config.toml
head_dim = 32
d_mlp = 768
activation = "swiglu"
norm = "rmsnorm"
rope_base = 10000.0
attn_scale = 0.177
tie_embeddings = false
parallel_block = false
init = "uniform"
beta1 = 0.9
final_lr_fraction = 0.0
seq_len = 128
MLP neurons of a small language model. Each row is named by its layer, matrix (gate and up: input weights; down: output weights) and neuron, and shows model dimensions 0-191. Each number is 128 + 24 x the weight over its row's rms, rounded and kept within 0 to 255. Numbers have three digits each. A neuron's up and down rows have the sign that makes its largest values positive.
After each neuron's rows, "fires on" lists the tokens most often at its 100 highest values on Wikipedia text that the model never trained on.

L3.gate37:113131113128112149089127079120169086108113121121140116160126108147137153167137144098121136139161178120123134151124158120149134128095126141127146114139110144152146145144164110108089147124120147122125127115130137115163136100122113126078185139066137164119098141146133129153125126126084079113104152112168101121119164157117135122149121119132129094118176141129153140128126152109146097129070124112100147122081121127092152142099095128120110139138132187116142094149175093148102104148090124112079125174093150108127128099160067130164169131123093153098137113132128119127110124156149072138
L3.up37:102148099123102133106153133085118115139123128100121079118168120125165168166126128112144121151159180121122160136126103113125060099073117140140120119118131128158142104131092114125139155113140127135147071088133113129164121098123118072060167122113156149087083155143115141130114140142129112128111143095165108126143135124110122122140107103125140107153138151151129157099160158109144111141139118122102168106113125115116161135114122111117097129123090155131112108128151127135168124189149088125148103161075165095135133146165145159085143128150124152117129121083159123115135093147166102121
L3.down37:139172117102124125143152113113169138060113065125138161148109095102128156167146106124196114118138128111147141119115113151108108148150114160112123130128132090116124105082125153169136106106121107102150129104163124155135148110170069121123150104121114101117087120114121143162138130151150095118137135149128130131109148129090101142116095165099142103131154143116106171161131141139158108100086143103140157135108103074177114105136113123126136137120134100142114114129165120137132125126145100165136163110118112154103145119164146119091144123146071119109123199115140162121153136124170133088
fires on: ":", " Location"

L6.gate275:137087126119126133168124135078119097132114104164161125139148119078153106157121155135098146109099170140103113114148091124128118151114161140167126130171138101119132140112103085141092149125157129136156104107092098110145136115127135108098134159104115114139124183091146115132138099157138092105087140186104139107167098121115157093145160116168112161157164148102153114113117131120178157148138115101140141184074122148119099143126118125133139113106120158160137133131114078123156120170121089111159152095134137125126118120143161072118110156162079118123142154152126109129104142140106139123
L6.up275:134100100117106113139125133097074112109106127140120106116127080078151124125122135134112149159184161128131160160133127119139121087135079088158116117130136103135118150093143067133133111082113125140116120116103126134094109143087136075102086129112113173129080144104111120142107120120174082137145144141149136115146126176160091125093145118136107082101148066112108124136115078086131153111118135098099184143156113138100116148139104134128144083106147088150141124177134137124109130124120124136162139126150134129161126145109116135141139121161103139136130105108125133148132169151174148102
L6.down275:137086156114150100150097145138137137136145135150165123136157123124086097168123126104144169135124077125115125096130142109112153178141165154144132147116135120124117145122135119124119102148138100117112066121130126090128088095164104143139123091115136095117145110127133126133134088107140150133125120145131097113097061084103118121153135111137136123146197169136140118124107147098111141134087159112114169126156121109191141150162127101129146131100105135121111186139141128132171120155109111144093083134144174159136143101123119123142137163104151091109153109094182094104144113112081142119
fires on: "ing", "ed", " –", "}", " sq", "-"

L5.gate137:099124122111109152121164108088095136099154134107146117086154139154132137181076149123156144143167155118114131192132120130132114095129167082094165145129121166117130100103105131096142156119136122140150160112101128107144087102132125098138135073119104124149115135156145153149154168144143116143125132116107133133136157097151141129173110070148127115108133154121098118138138124118144109111130107086121187105148128091106199143098135110136135123126105127098140131151122149100147095110125158106135097143083135120114200134139136154135131130125150101087099099086135116154162132156126115114
L5.up137:178139135139101133104119170173126168156087124118143110138122118150123113130094104173143139150152125093132130136133130136145140108136117167118102122131140092125124111149135126165077125133118123129152147171119069129112136108151123135108157151141141115132133108150097117093057103163141093060120156120164138135144124127138113123148168132137126138129148150144144117112083189173171127114146114153076132160101124138120129093117120181122134114106140088125087119089156115115144126155143116138163153182150120115171141107145136165129136123167105118102098139093127126135113078100146107115
L5.down137:130158135109130125151129111117129146099119140134187096133152138148140144178149177115157103101200173160136134152113124131131141127126130116137134164112147145097128153104147134119105125088114110086156108120129118116136081124123068136110117122153156104127122134127126140136177167120161093138132144181104130130144119185117129155177143091112133103096145128108092145137181150088131112128106113097099123100119100144165156140109108087132135110111075162133145128099152140101120136135073110107087102104139129114127104092121138128130116166147152120115166093114151115159175114141142114135
fires on: ":", " by"

L3.gate102:153135136192148112120092120166075135111109097185102090105142143139156131134108107074118136091108145127134163093092110121153147138117179136111136107162098126186104133078128166120122119144097147132094103104126103099098148164117136129167117117142128120141128132156152160160143174129115134129146149146127120117155104130114110106138102176119185197125094107154105120125121161123143132148149116114136093134125120116131149134151107080140142142103125168105144118105140113148103116100139119094126109121163156110130159100145158088103138163136163163150119139095139150130123112098134117149
L3.up102:115083133140140156161158149151169133144157138108148167117146126159131143086092124154129178126139168156144156097136142134166160106141161119105157125087121095129122129130129126135108141152165087106100128145117162098189122096099158181110100146086126126120142155110127096130106159107093152137114111087116124165165151142133127095143113137121096152111169159127139129108105123130126194102158125196161105120117121119112118173158151124124107121160152127124131126149139109161097106108123147126142134125104148148065175114137126131106138148137156123140154155156113084116130141131120131099
L3.down102:114161156107127129106122167134131111142131094102135147135101170148116140135120152181135118141113134127107094130123123143103148129150086174129170132109128120097127132145115140138093149142122100119112143124103141119120131128133159175061112080145153138184102079115158104095108097113107143138151106121108085139160158124144142144111127147087104121117144120153107136134104048116170119138147142145109128086105120108101115154111161133109122120126112083152072124115097139137151126148105167111167129122126131122121149147128136120111158167109141095155109126127048093141145165108125139080
fires on: "l", "al", "ry", " 19", "ton"

L5.gate140:144115151138103138136197138120125167112132114133106096140103143161165166116128115124125103118169086142105167166153163144136153106150162134107149136144091129109113171162152150182147151150141082136135148129130138108175107125142155130113106124166131118138153127141138146158115160109099109097110153125112120119159101132109128116141120091097127102128163128094115142120143159097148085147136103078151136107109077122127114147114104158146145105154120106111125108179152098130148128151142089111158135164095133147131140147125147139155181085142094129161141121127116205092115114112116125148
L5.up140:158131148128093117134121137155144154112134111125165122054155154155096163099150128133135150085114091138121133097153136090094134121104108093129125137094092131150136135124118163102111078134058127135156128163190136124155139084126098143114111154122128153134129129141154131118141143148116139172127121111126114136085080128099151111151130146164172139091131140164123103144095095139159101097128127116159104198111168164146116069157134132126108094138115143142122178137129135099126121144119129158103132113129110115104128100116100172084134141126105136134115119154131121125133135169113146096
L5.down140:132158142149163112127118106106137101154128115128195134108161158121098119117130155089119119098098231149114103066113110079149123130099115087187141130098149110120124162104162122109142134150126130122103122141128136128086142131130093097137127139096128149129098125144105163119141150144107152151135139139128112156132168145137163105115146119148129125074129142169150124131134139123153133086112132135128103123110129110109125052145130116114131113076135145127123172159140151113123146139108133138099128147160089126115150141147148154122124148103110118129144162149184110147177153093149106102
fires on: "age", " station", " case", " also", " Country"

L3.gate530:135132123129157139107128116124150129096133143136103109144136162118103160108136106074137098134130109074142109164121084135096116128147127140118153133128171104117111101141151142092136135099142177148131153169155179121113066085122112123124118140180180111090096128119146091119103162145156122139151131089086104126151133124149133126133102118183155145141085125102137128153165133166129110147117163112101162145164171099106093146155120129125134140103166120141092087087127143101134136145111110142134170094116105123168124137153168150134141127171131094123120101134082137094141131147142139126
L3.up530:138094143119163134117130090147145129074141112158126104124103128111096182119131115109152099165175154131147074123114101163124105140133119115132133103109166146106134119142121154139144138084123141128171150186164126118072115113101126139116118108137146161100127110095159081113136169130131127152120101120102112106122175147132125114161150154151148154146123157097133133117118153108111094136123137127086136130173165124111147127111119162117122113120154116118131120139165130078140135133140139151119134104127121144150078164148119114131149084172137111106092124127079166115161156179197138099
L3.down530:140085091154120153137141122138174154146099182130091117140152100113129164138139114134133106151088040145132145101107158121114150112135124077132167108132136115169132127112133119181103126147130165126159139155140158090141100129098144129151160134145117136142144116109134122159124167155144132149167110103136139152141156143142114121149118136144102128137094107148121112141091141119111133101082142088136117158119158124175107138129145117119118113110138137129153156158131094106078116138094096146096103119093113171114060168148161110138133113143137107107127117158191146095143156145117142133
fires on: "°", " T", " Ch", "+", ":", " Mc"

L2.gate155:136112109148130182118154109110116142120164155121142087094118120135183096132077099143112129128094139111099105103154074145132176125180151112136116088131122110096095122138154120112151133107136118119120136128148146147119114089151143141091120112132105133117130112134180142127138134112141113090124119177106129108066134097128144143145148108163115130100129113104155149172126119152110135116118138120112119099102081120117123148137138117147090131118086141085095141181119115113133099133083124117165080106112105112108161110199119111160138136103110121145141128105111143168134120146176131069
L2.up155:138117139162138124086162104169149132101170148119147153081120141143158128106113102163107120149139126157142116103135073139135153133180137123137135088121098097136138101099149131143143161119152123115142111122161169180124150120148123116102157143138101144116157143099147113138129151089152169124137140155125117110119126071140131110118136111142105112087148105097131161190135080120097139108146126163093160095140109103139130143133149157127128135132118111099104110163127153124126159173137170153143116153147125146135138119218119135141128125145109127185126133098153113158149100146120126066
L2.down155:105116106082152098128106120146120123155136118136190137149132129101096157140191129122148159119106093130196155160166156133118095108114114123133145168136119138170119135112135131133134136155135095118112140132113112115152133168097090105151127138141114119129150129170058105144161162094158127173152108113131111125176134140117149124149128129097139120162175153098115112100110114154078091117132134153115149129142126157148106126131124134094177122147166114140133127118124134128098154103149134114134185127114137101115094136095149164128100145122170100066154120132169117096126125131104117162
fires on: "ments", " control", "ty", " additional", "ks"

L3.gate431:116107144099133086167144136141128130096155110145108143112145122111104097135154100113108139127123123127151131122205141118164149122143117119148139150149152133118121130117148161122146096126108144166166134141118134131109109125163146108128150144096119131129121150142110113122096169110083114095158101091119175141079147137094117122136179131184143171127182166113111133124158161143145120128156127140104151117163161165074143132149124153118130121117110137102135128108146091119164057142127126107137150100130111149181098136136142152148120101138190087145114156158085117079154119146144134125
L3.up431:144117133137146125108093177134150126093130133126155136128145142094143164118119103127122100122108107133144097132161120126123107150122103110150119125103119076142146089112122124172149075138162116119161132129134143126142131099130112087176107132158113109173129168141157095115089134116122138100122139117125139142066133134106114161111125145157142124118133181121075143145127191153101146109131117098119156125166141172129107129218156153144142125100163111106147137110128130111154126134118159112146149091098067179134110142142129145119146133138169115157111143125112150103123104176174136124
L3.down431:131113103132166168089134139158139140117106153154132122117111160085135129124108117090151110125092094105110137166123165129145156155125126099168103087118100094139143124154117133170142107132143103132139140160123141129140128124153134082148093128141137107171158140136177094116106147128143132125127106140090140140102114106090114151099126138144156144106144161144106174146136184148097144117130096092147103132156131125137088132182125141117118095095134110121158128114137138110165153117101122068125150104103127164115101155153146115135146086117155133116116097125133147075111103150173203085
fires on: "°", "ome", " Col", "+", "bl"

L7.gate165:119125141157140132106106132135119109131086164148143140132118057171128156075107130126159149179110174134069126151154131108084153124122117096064186108170123116159103118138138109096110121128105094163120125148154114123131116135120103120149150148130146144101128145128110128123110161115143099173145150148136201130144093133124148124101131156117115096127128114074087110120080109106133140124132108142098108132133135140120120129114137145169146119109162105114127151145135119143109105137091152110109080132161108112186146118152140148120153125113127085125152104107142158099158102108154097114
L7.up165:146122122102172119127143163103128093110104149159118140110148183119102096147127128130136145072154161150152104146134125100124132109143166125118135136115114145143131140098122145146103126179120154163094105102110166104118087128160133164106156154116147059122171158120107159166096094094121109072135129158146122130111153153116138150178115144143143129142154148145180146175121115121123120143122113178135082104107128127136115154136106149096153133125125122165160119120118089142144125148124137118146125127171136118126131152162153185092116124104073096153126116101155139147159101113153143140
L7.down165:099080143148102168136106129149104149145125122152119153121103098141125126180128144131123126148119163090122141144114111145122088130113104111154164146126125126121160089092107097112146153157118124134158125191126133089089141115117112136108133120106133158158097171154144089129152145111127109147123054138080142178185109125102136129095113112101149111102116146124086112135107111100102142126137094125137168125143163130148137152124142165157173121120141131056141136113119113138119103155150091083091153120118103114144106103110138124107124144109130123084100114140151174120141126103125080104
fires on: "ist", "r", "st", "er", "t"

L4.gate320:087136141155109095176133158160113138106131195190121140159135174120136109133138102125135115163141121118163136125115119103097170122107182137149113111134137137125136106082113156104165130139133141124091108074074106174130153179132127118117131117103086146091113106132121143153119150165108133073126100163119128102128130140111123086166161171117134134131126115134075131119132136144141153119115121160146126117150110134137144123124126121131154096133131140136106120120131135168170103151153122111133076143169141165132111136111145103181119110130117106103162118131125118132138116078115168074
L4.up320:121103141165168172136111175141118104150141096110123151154114153101122128075070128100138142124124106128111113121112167134163119104101098112157132147136079125097200132157096157132132168144117110108142130119100109138123124100076123138128138177183120116141186108131141123155157130102123158137111144124120157171141116111127138100132115122178179122126120139091149122120133127126121161137086148140101116127176126145096160138165121107139078173126100136093131140123145139117107107162133129145119099111134114152095171122114160113121094152135137136117120103136159126151105166181115129106
L4.down320:139142160147128108084128194130117115103169118101112136133121126144124110143115137113136166144160217111123117133088129120144092140114132153095112162079114128148149083124114116091126129090141095127102109084101112076122134131151101119123113165135121121158130083097103162134095112141122123123132147140080121140147130076115149172097104153134106116135142133149111116131149124130120145134106129155154120117129139149112155158121108146138132130128181148133085118084095101149120119181080150163171164122124151145124164138105145136140131120111160128113116147082101098112138156118164091159
fires on: "d", "ton", "cy", "ial", "l", "o"

L6.gate145:097139154159079114139141143108109124152166118128104112122081106109178088134142141063138121134116156115116103142097151135130146129103096129111122104192136171106089113145119156141129138167094121105113097125111111144133122130101102100149119095137112124148137154178107143171120163116153177080118157128110140127104132146118129129130200119107146137127161124140145083105136126128113104151091111106117137142127101128123160126115113131152158110116151124193154135145134188143134122137114152153115128089155153186189104128173106093139133127126121115118129153103139149118135152097128130135
L6.up145:139141167140163108142107104132154123124105107135106116081168158091112118116131151128122121105114096100116145097048102139141121133100147092144119149132140140117161097126104139087158161161109141120074128119118141143142111156168114174111122137113093129126146120114086101097096112089098147124119122159083115142143089106128136089074156135115127092126107098125090116170118085131129156145129146158131088119142097165123141157100131134134132114135122098150133118105106129069117122120110129141091127122078135151094082120076150095134142116137155119122139152114147103123144163150080112128
L6.down145:104139171148148093125129122128112107127108165159090099146114102130160134161151131154129142111113105141151152165121132136110139082090145149136180162092135119126135081108124118101091138102100092114126142119122113086105183159114056124107126154103160130140130166138151128164121118143129162142145134158139115135140147106088097106162145107144105118087115114151109153107084068130157142113125098114082118153152158129126114131078155120103158135128153163104101123096118129148151109134129141156108113137134154115077082143143072131124138118109119128151112119114174130123080117131117125103
fires on: "\"", "te", " 6", "  ", " while", "\n\n"

L11.gate470:144121118172137154154109164142144128117121166120162134080144132102125180128113118120140095122175166151118167152145112101100165062148154105133145137112120150155119134129184132166138150146123119197135099119123106118117074111103130141143143124130117146145157126087120137081103132138132127170167119111120133133143101163150158145140109104107129111135114159123110061119079114131115154148079107123141117105116155151113116148126091178139148161133111183141119152084146111151149144142104107134078127095137115107157146137137112128151197126141102108106123125111132133115133132124139112124
L11.up470:107098147134128146140108125148108156134099131126143085143121127137134132082104132112111096118191118141149131106143141142129143102105124131125137130133116123156112204137130159125150139145107141137123071157135130108127108130115128162108109115120120114118098120112150158124090110115138136076115107137093155061123149110143120143121148176108145105106168146090099075127119123102152135152114102132119136151144142108132106122089077165112150116101163124127135134121112110205102134121136145137100144140141165147153113129101138134128106159104050119083132096125147096094066158151125138171
L11.down470:149122147082149097117167132129135117120119102116195104114127122085108079157120099133145104106139072153126118100107127082129133155153173171133130134164140077123108123101137110138157145097133089096118140153138111142133129137069146113069100101118157142132163108158121103143149091120143126112105119115129175118122136157158170085112116120133114137163158150115129077132113145116113151134184131128119112121125119110132132094098127133145098104145130092116130170134107132144109146149079174134149122140137177105168116104099107125118120132137130146171103115104175156126147146147108148137
fires on: " at", " of", " to", " and", ",", " |"

L3.gate162:109142118095096122075115117104138113124128114081118086120154089132142130153113145123157106132174151137097121135101136120118149131072134141150122140141126120107111117101142127111111160180130139110096136128116094152110128124122141114125117105114168141104062127140102188093139191141091108153130125106158110141148148159108103110133095109149127125165112126112154150131119134129117125180084129097099145131131144108102158130095112131091114134129129185126175089158177125119136107159171116098160129163153154108136114131147148136163134113084128156095139119088097140126122186125158114143
L3.up162:142162087118126122151120131133103132105159079097098126144133144150123139172129121108165150129151169135126116121166131106129128110106123161092164119136140070134148096165097138155180152135109114144118124082135129121180151086185131111107124098127116153161104093129087144146140159125128081077107169140173128113128105125083114131125082156123149125151140119142170136078099135188130087167101074136146153120124123125141150156109100126104126132130110126142089108151141148129146109142124114140113134153087131098154103126159118122143146129137120129119120144112160124122144148135173083145
L3.down162:138151090107109107152142087113128150067132072129136123147148105141096128144128123128167140107140129133140147117128131115109095117120105157117153138112112110091146106145133127141162128155120098109114126088163133121184133103142040142156093116130136140125092131139073143144149144142170095106152182141128162129132135124093118091120094143132138104185176129103108172118129142173137116139108120098124147128118132103190162136081111132108108137140115137128128104145140131126115128141161117148135104126089105116103118139153147124148131121133079152116121138126193131115167153104183122115
fires on: ":", " died", "ept", "alle"

L2.gate80:149152163128146137159137202117084165141155124135103146113141160147149136122170140133099137125130120151118074117117131131118170161138153128120161094144089150158139118143161152171103110184107124143144104089149126150093132143139142146137135129104115175152161114093156155150112166076128129078118116136120159128153126106123174077096142140146138134126144111095131164165140126105150149121103137159146121149135099127132138139166112159093127153102099135119142133138123079122147145109129137148111124081094177122123147114120126082118144133085139124138134121180111107126150102089142098093
L2.up80:116137104128133146118113147128147155127127131140133162096136075142120153114098098163162125103156076125121112113131104182146161105127125092137114117098107117136109129138107083123156134145146122133107154149127182109097163153120130171164121148096107129129168144100154135139145129129132163139109094150153087109105132127122113139120121135087078091090141124098161147152157151112107145119147159109117130115086146108138135162076144176152094109168128110087128153181136104159086125121135129141141149102150082111080171140151120123151147133128129128172145097168147120153084148151106118113
L2.down80:097115090143120135116112071096170110146155121125088135095118095086072145157080111132155099105158093162160157134155127163168104113139092120130089172121131125091067158124119110134111125077150072124105144160114155118125146101099133108120146144101071087125108172159141146122144131170130141163124129121144124098088128123096133154120108136091136123119161122135104126129135120138094131135122124104088115121121169106128122126092164137162131099196142152137110157157134148121129102120107131131130135147111094103137122125160126141162141144127127130134125138106171115121124133174114129128
fires on: "age", "ks", "ce", "ments", "se", "ets"

L11.gate406:121140125119115143147185120137121098094128110108151139103125115122134117136118141133149133141177124142103089144161158120082136082117099105122128161104096161133132176151126128138115109114116142124099104102121109120145096125112105075132138168141160121070153167129077112097099116124114142064147128143136195137143136170133161139156140094128085137126145120182152107111107142152113143141137106126097142144060096147110120133124129129153130138098107156095101078158135130097131103142099128115089114170177148131150139140146108159135129147158135117094106135130116151111135118146172133157
L11.up406:117120128134094125120110087108143123122083117090126113129154095088144155101095138139155141107180118141077119135122122072124164089104134143107145110128130101152126124114099143158111150130132093084111157113102128175147142084120112149094156124151120140143134111106157134154110108105127087150086122153100099124114086111099179144142127121136140115141090102134125078103138148173125110156105125099134108142087064155136101117143135118135122150095088140093108104129138154154143140106129126137090126122128144125148185156142121138125106118078155134144083095171162144123137114179129120111
L11.down406:121145116107150124094137130093098140110135140165204186128121106118082136125100141107145116165145085146173112139127121122097097134128146115133153130145124114191159149117142119097154129123138088136096128116109148132101146133179138144127101141119117133106096109130155125110107085137141112088127115113082194093107144126127117101097117165133140137112115105104144145120130111143167066166149136121098137121139133091110122119071150144102085113172140094126153130099137094143082128140083117123120138153116121159128116112099098160159124149147151128076122096153132104123127150127147129150
fires on: ":", ";", " at", ",", ".", " for"

L6.gate635:125107153146112150110124171155133092116110086093131152122096101112141185172134158085136085170162153111120121175157139096125162125144115126118123103134160141131157155174120127108152135126141126157138096121087065109106141128079120114178168149155138128111139125172125151112143140123104121128125150133114130148147105151149130163145113124114117138143144137149118107144102159145127076140145121124147118127148118112097130143135090153158142143119121157120107097081144082159170159183107117137090143138125140141175161107149141186167157138145114101130157100117117151130119114100152105138
L6.up635:128129126083128140146135098133139107147148124118137109118156122130111144155094132158113136140174143168138101161134121129164067161142141113186131092072094147151114105099119133130154139156163081120093101116130121133139139083146119102131129099128094110142131095150120136157160091100159125153109081119141189084125140133149177141126107117136124136132125125117141137171126129135096142152116120171128132206106104170152123102092117147112119147120097106106095124140126122141115166151117118148073135111159133128124115116116088133169160119099100130126115159147116132135130169087080130134
L6.down635:117187145149123121096163126150120126130098139138174143125119136110140135159108131107132151135129141146127153116113150111129112126094109128138123156071159119140101111107135107142144101132109071132170135144106097153131132124150132128078125142148188141161109077098163150130134120163138142167119122165097146128144125126131120107114118097107075165165098122084141132152191125145125141117110143150164119199086096120120161103115132138155119156172138131115105108141175142137118177104124121179070138095134146099116114108118070117144156112118117113129156138124150144145122135113144133153
fires on: " of", " at", ":", " outside"

L6.gate488:092131171148123124167123140091132137161145143134086138110111138141151093154144117126136121124080157125138146148127123093130140100132174124122121133155103095123104176134166143128131110151159101111114107146092129120133112125104127104173127116088131155148149139152126101156076158153091159090127125129109159151157117165142108149161147141165120095136121109130118125099123115121120145157148166153118073122147119166140110177117101109150107129158110146097148132119133099118150068142153123133113114148182138179143117062136116114155148122106142120114174107142130126107137154131195111074
L6.up488:148096127143149137148097126194137113098132145132137147083109104129191150116101128176120170079118157142119131136177170106096085127164140141085156138121147171118143117132147114162132124135151127104109130100102159144155080106129136125112115142119121117139122172174134129148136152144089148093137107138114141105103111114164125109135057116133121142095140158116159173110112113128151158107112144099148141141069114141141116083110115105142151113105121157163111150135122117133172108141104132109122134117119102145132083162129114113108141096109080093143089114125110114140160118105124096144
L6.down488:097093169161169133134127099142131082143073168188106130111090096140133160108133086139128132098098075137128108107124132125106172130126154104121125112143123091094140155102142089176136139153114147183170127156096111124112121136154103126144129152109123125149112179125093101162138155096134158133131097130152147130109131146136114122118107087104152155095152138127122129120135123115115139102101111127119091109101120136133126115137117151149096133129091113102145101148133100134115135179106107107095161134140142149132119084123068161127112138092113130153091135073187118128096124161120123120
fires on: "ist", "er", "st", "t", " fellow", "ary"

L4.gate535:097110134141127101142088112092078143144134112133119114113127111138157100133100178132111110134099134157104109141151102131136138112174130100122130141139157137155104074119103100063145116137093124086159154138140112147141126154128166146089118124090112124134140132073147159071073101122121116128125103184085113077091108125109153137156142143143103150132135103129092155124109145099166145130085145129128143140142109126094188087144132116119152097111101154112146133150094108152160118131131096176118108082107103128140155103108150137128145105140096148147146104115145116148109113145123122150
L4.up535:136101149112153098138128144158128101129114109182138164155124077093179139149104147084131091144102092105096135123134149118113151125088088161107081096086101127117112113166100097126139119126088120127115099145109118127135143122150156113115081126094135137110084114091143119133137082159127118161155104083118160120132109142123165109157150157148107139151128098136117134122170100136140108114127138063145129150134081099115097110138121129095098135147166092104105155094114156155154150116129142128135119089144077153124121098109146102117129119155100133119156111124139125131134153143094144076
L4.down535:121146131102118137106123140102136138127114159164129140148163118126169135116112133150119148134097117084157114097123162080137147147155161113120138148122139149119129139094151173097125151109121133164145109111100133155126083147145165181134157144156107100096092109126094118098154131122148183122154154147132145140129131135090091125130097113144122168084138118128080113116139121112126114126087146169148132109175116125155116161141128088096141158098114175148086172129116131110131118160175103128092156105133140104119114167118172097154135120097133146112129136136223139120124109152109131139
fires on: "ing", "d", "ed", " route", "tle", "it"

L3.gate315:088170144117103144115148124116125097113165111096118090156158152166150145138172117089132097179124153116140165173134141148136126122117088132122131130152138137096131098142149178116157135096136120164136083114163101112152109111097115096088172125110155146113107139138084124130083152144129093133079142118138159129126125123121132148162105112173176138131116159112115162131156184172158084129098108159117172123110115118122132114103110139141131112118102126124147099148135093133160101160147131101133139140089140148191136114120120167103169115138102116119122135105120148103133094142126096131
L3.up315:120090115155075169097124098121126105139109088107147136134134084156096125126117138113121120161166150138113089129120154127171130142112129141121119129163126138134095123158125072089129135122110172102131130154117119106135123113146101155154149159127145130125094132171112185073125159102144099143104089110134088092107188127119125112095106117146130095161129126204154142163060138130154149135114136085108145123101125170135156117143140081091139119104144123118140098115131130136110132126079102139111110118132146114099144105132111142141142168149111152112107100140122141177127109128109148145
L3.down315:097148127142115114147170105120145147064124107105156145124124107150085135139112127135174160093204200119169137137137116130133121133174156111089073139094175125109110111122126147126111122115117129103127152107161076149151121124156143111134137108080119089115085125149135169121179189131137115134138111147114150128126141136071084130107144124116133114144170128114136144156121112145139125124111133091111163134136135139122129135120140113139153089167110095134123117108169141137139130106093140148139171131131131115122158118121144100131174159124076127128114175126121139122161124133156163127
fires on: ":"

L5.gate103:110096115171077158139093155152111163140125101119110098115141138098150113133138146127090147151141161114141097187090148094121106137093141113148180097143153116138121114150147131149162103124125098136140146178110126161128116127132099122123124087139104126154178172140098114153109154100139165111111125151134092148130124117132131094083156134127146129148101105157130101134134154119102132133127107125125137171154131114142121124123143133152153102116093147156148099106151139152145155113075134139121073135081107147152066148142152132135109134125192167099098176088116140138138094127134142156
L5.up103:129160161173107131128119151157130120120113080146126128136097136115137141170142105120139145138110137126073125122100105091102175122136131163110131118103091117140149106144166154110114139155151110179149123106141098125164160093171146114150125154153133143094109131094145118132158098119120115126139144151131129119097118157106126153110116147119176131109150101116148101098143084123103142129150158113130092120119129096148128150176134094139094155104161098141119104122157112105097134101124159120134141112126113118150164096151131071121161174134137114150107089149150172147088202135074088138
L5.down103:121153199116108177140115122132161149135147103102093110142158105122120124163146125110141154150132147120130136117145162136130123131141129150115134081145114113078101136140088125099144130140138102152122121118091119084110131096149020072149184138177104126088107130125111147108129140126153136097126109115107171142143116127090081107145153107114130114120066141145141135149138124126104129172170130130102137075147122148117117107101109147121168124098147106124139124121144127075133127139145119143102120116115111183121137122152115125151096118112126143114147150119174121094125150142103115147
fires on: "\"", "\n\n", "m", " (", "g", "59"

L3.gate330:147125153141122115129133132166115115124142061103129122150179150155107118114141122141085120142136154083113116152095142145160125143122181158095186126162131129119127112163140095143065174109144128153131123137150120126170148107168092160120106143092154128146079080131118129115128166133136151125098138132143180136114142148171127123140085136139133122131160140158109113135121134130116137146130138143147137110139160156139142137145103107167126141145120192086135066128090089138120111160171135113132092133082127109135144111108123119131125144156103180125170123140136112149171142136127126163
L3.up330:129132136111126144130126154123112080150141101091104137129128120098120177136192137129116106187174143139109131098073147134148124146069125160127154106149153140088141142101174142146157141082148099139169115119140123137124151105155129097137145120132162133119108130124142132091116125140136125105130142102148113121164133122127125146135088118151115097153142124116112101132126154128060118155100137158117176111141108133109137152133077121138130116117114120130140125135085115154133164167175137038139142116101111112175093106106128149071178130110140115133117115138131152117123144122160090143
L3.down330:126124147139133121151200097121168121078138132134136166120138139155133109126110133099129129105172087138131117109163124137089112099134116145095103154123132127154187084134111099107107127153122138129092146125135120138140092139160145150155111111114097085087091123156113155147151140148135119119119126158113150134098120135081093131127151121117140155127120170127118189170094137141167124060127118098127147122112152120115128133125133110119093101136153132133084115136139105123124099096151104197127106117109120128119178138136125096164141111152053131127164147120148102130169126118134156092
fires on: ":", ".", " friends"

L6.gate479:138118156178100105100109109116123132095079098177106125123135154126145121156158106137185189108099133109115093102147089139156124128151113082131146154132181131112124122139173091146109098125121114130105155085178094132123158090173124146132170113153129159111152113082138142103083150131134122114191146166151162152136133148131138137143121126108150128152132141113097125154112095119109154139128123113145108124146120091122158153149110150169156116112101138121183107106111083134137134144106105131126123097165092140141122108131128125146137115098138116098122133125149141090150088086143120138
L6.up479:144128182124116118104179137108099089096149138122132120176104114121130115085164111080154145137112136162164122145139129147149109201159154101111128121190131119144090158157175117173129106105095117108091135119090134136119127090124106115126133115127097139157110130135128135123108125105141142145124153132138104141142156146099117082118156135098088100134143146098145144145117135144112154121106107157189144138113163145158143129107104134094160086123094142121140121116149080132092101092124146109138133166142124098164144157118134146129131110091142065106138145151130118104124081120160140147
L6.down479:102133084109107147115128164156113111116152097105106148139147125104133096168122118105118120168163121128125117143128140132168103129168149193152119163138119166187102117093106152114122124177135141080121133147155130108099122130101149145155106140112159129111099160116106182143076138127116075150091122140106082097142095122146138137114134143126136094114136135132127145165103083123142132133153111130129153145148155119149175093159089120138158132089162144139104181122126136138131132157158157143073140168090147109112125152133156157126149153126128147151146132104110132142129164174134112104
fires on: "e", "l", "r", "el", "es", "er"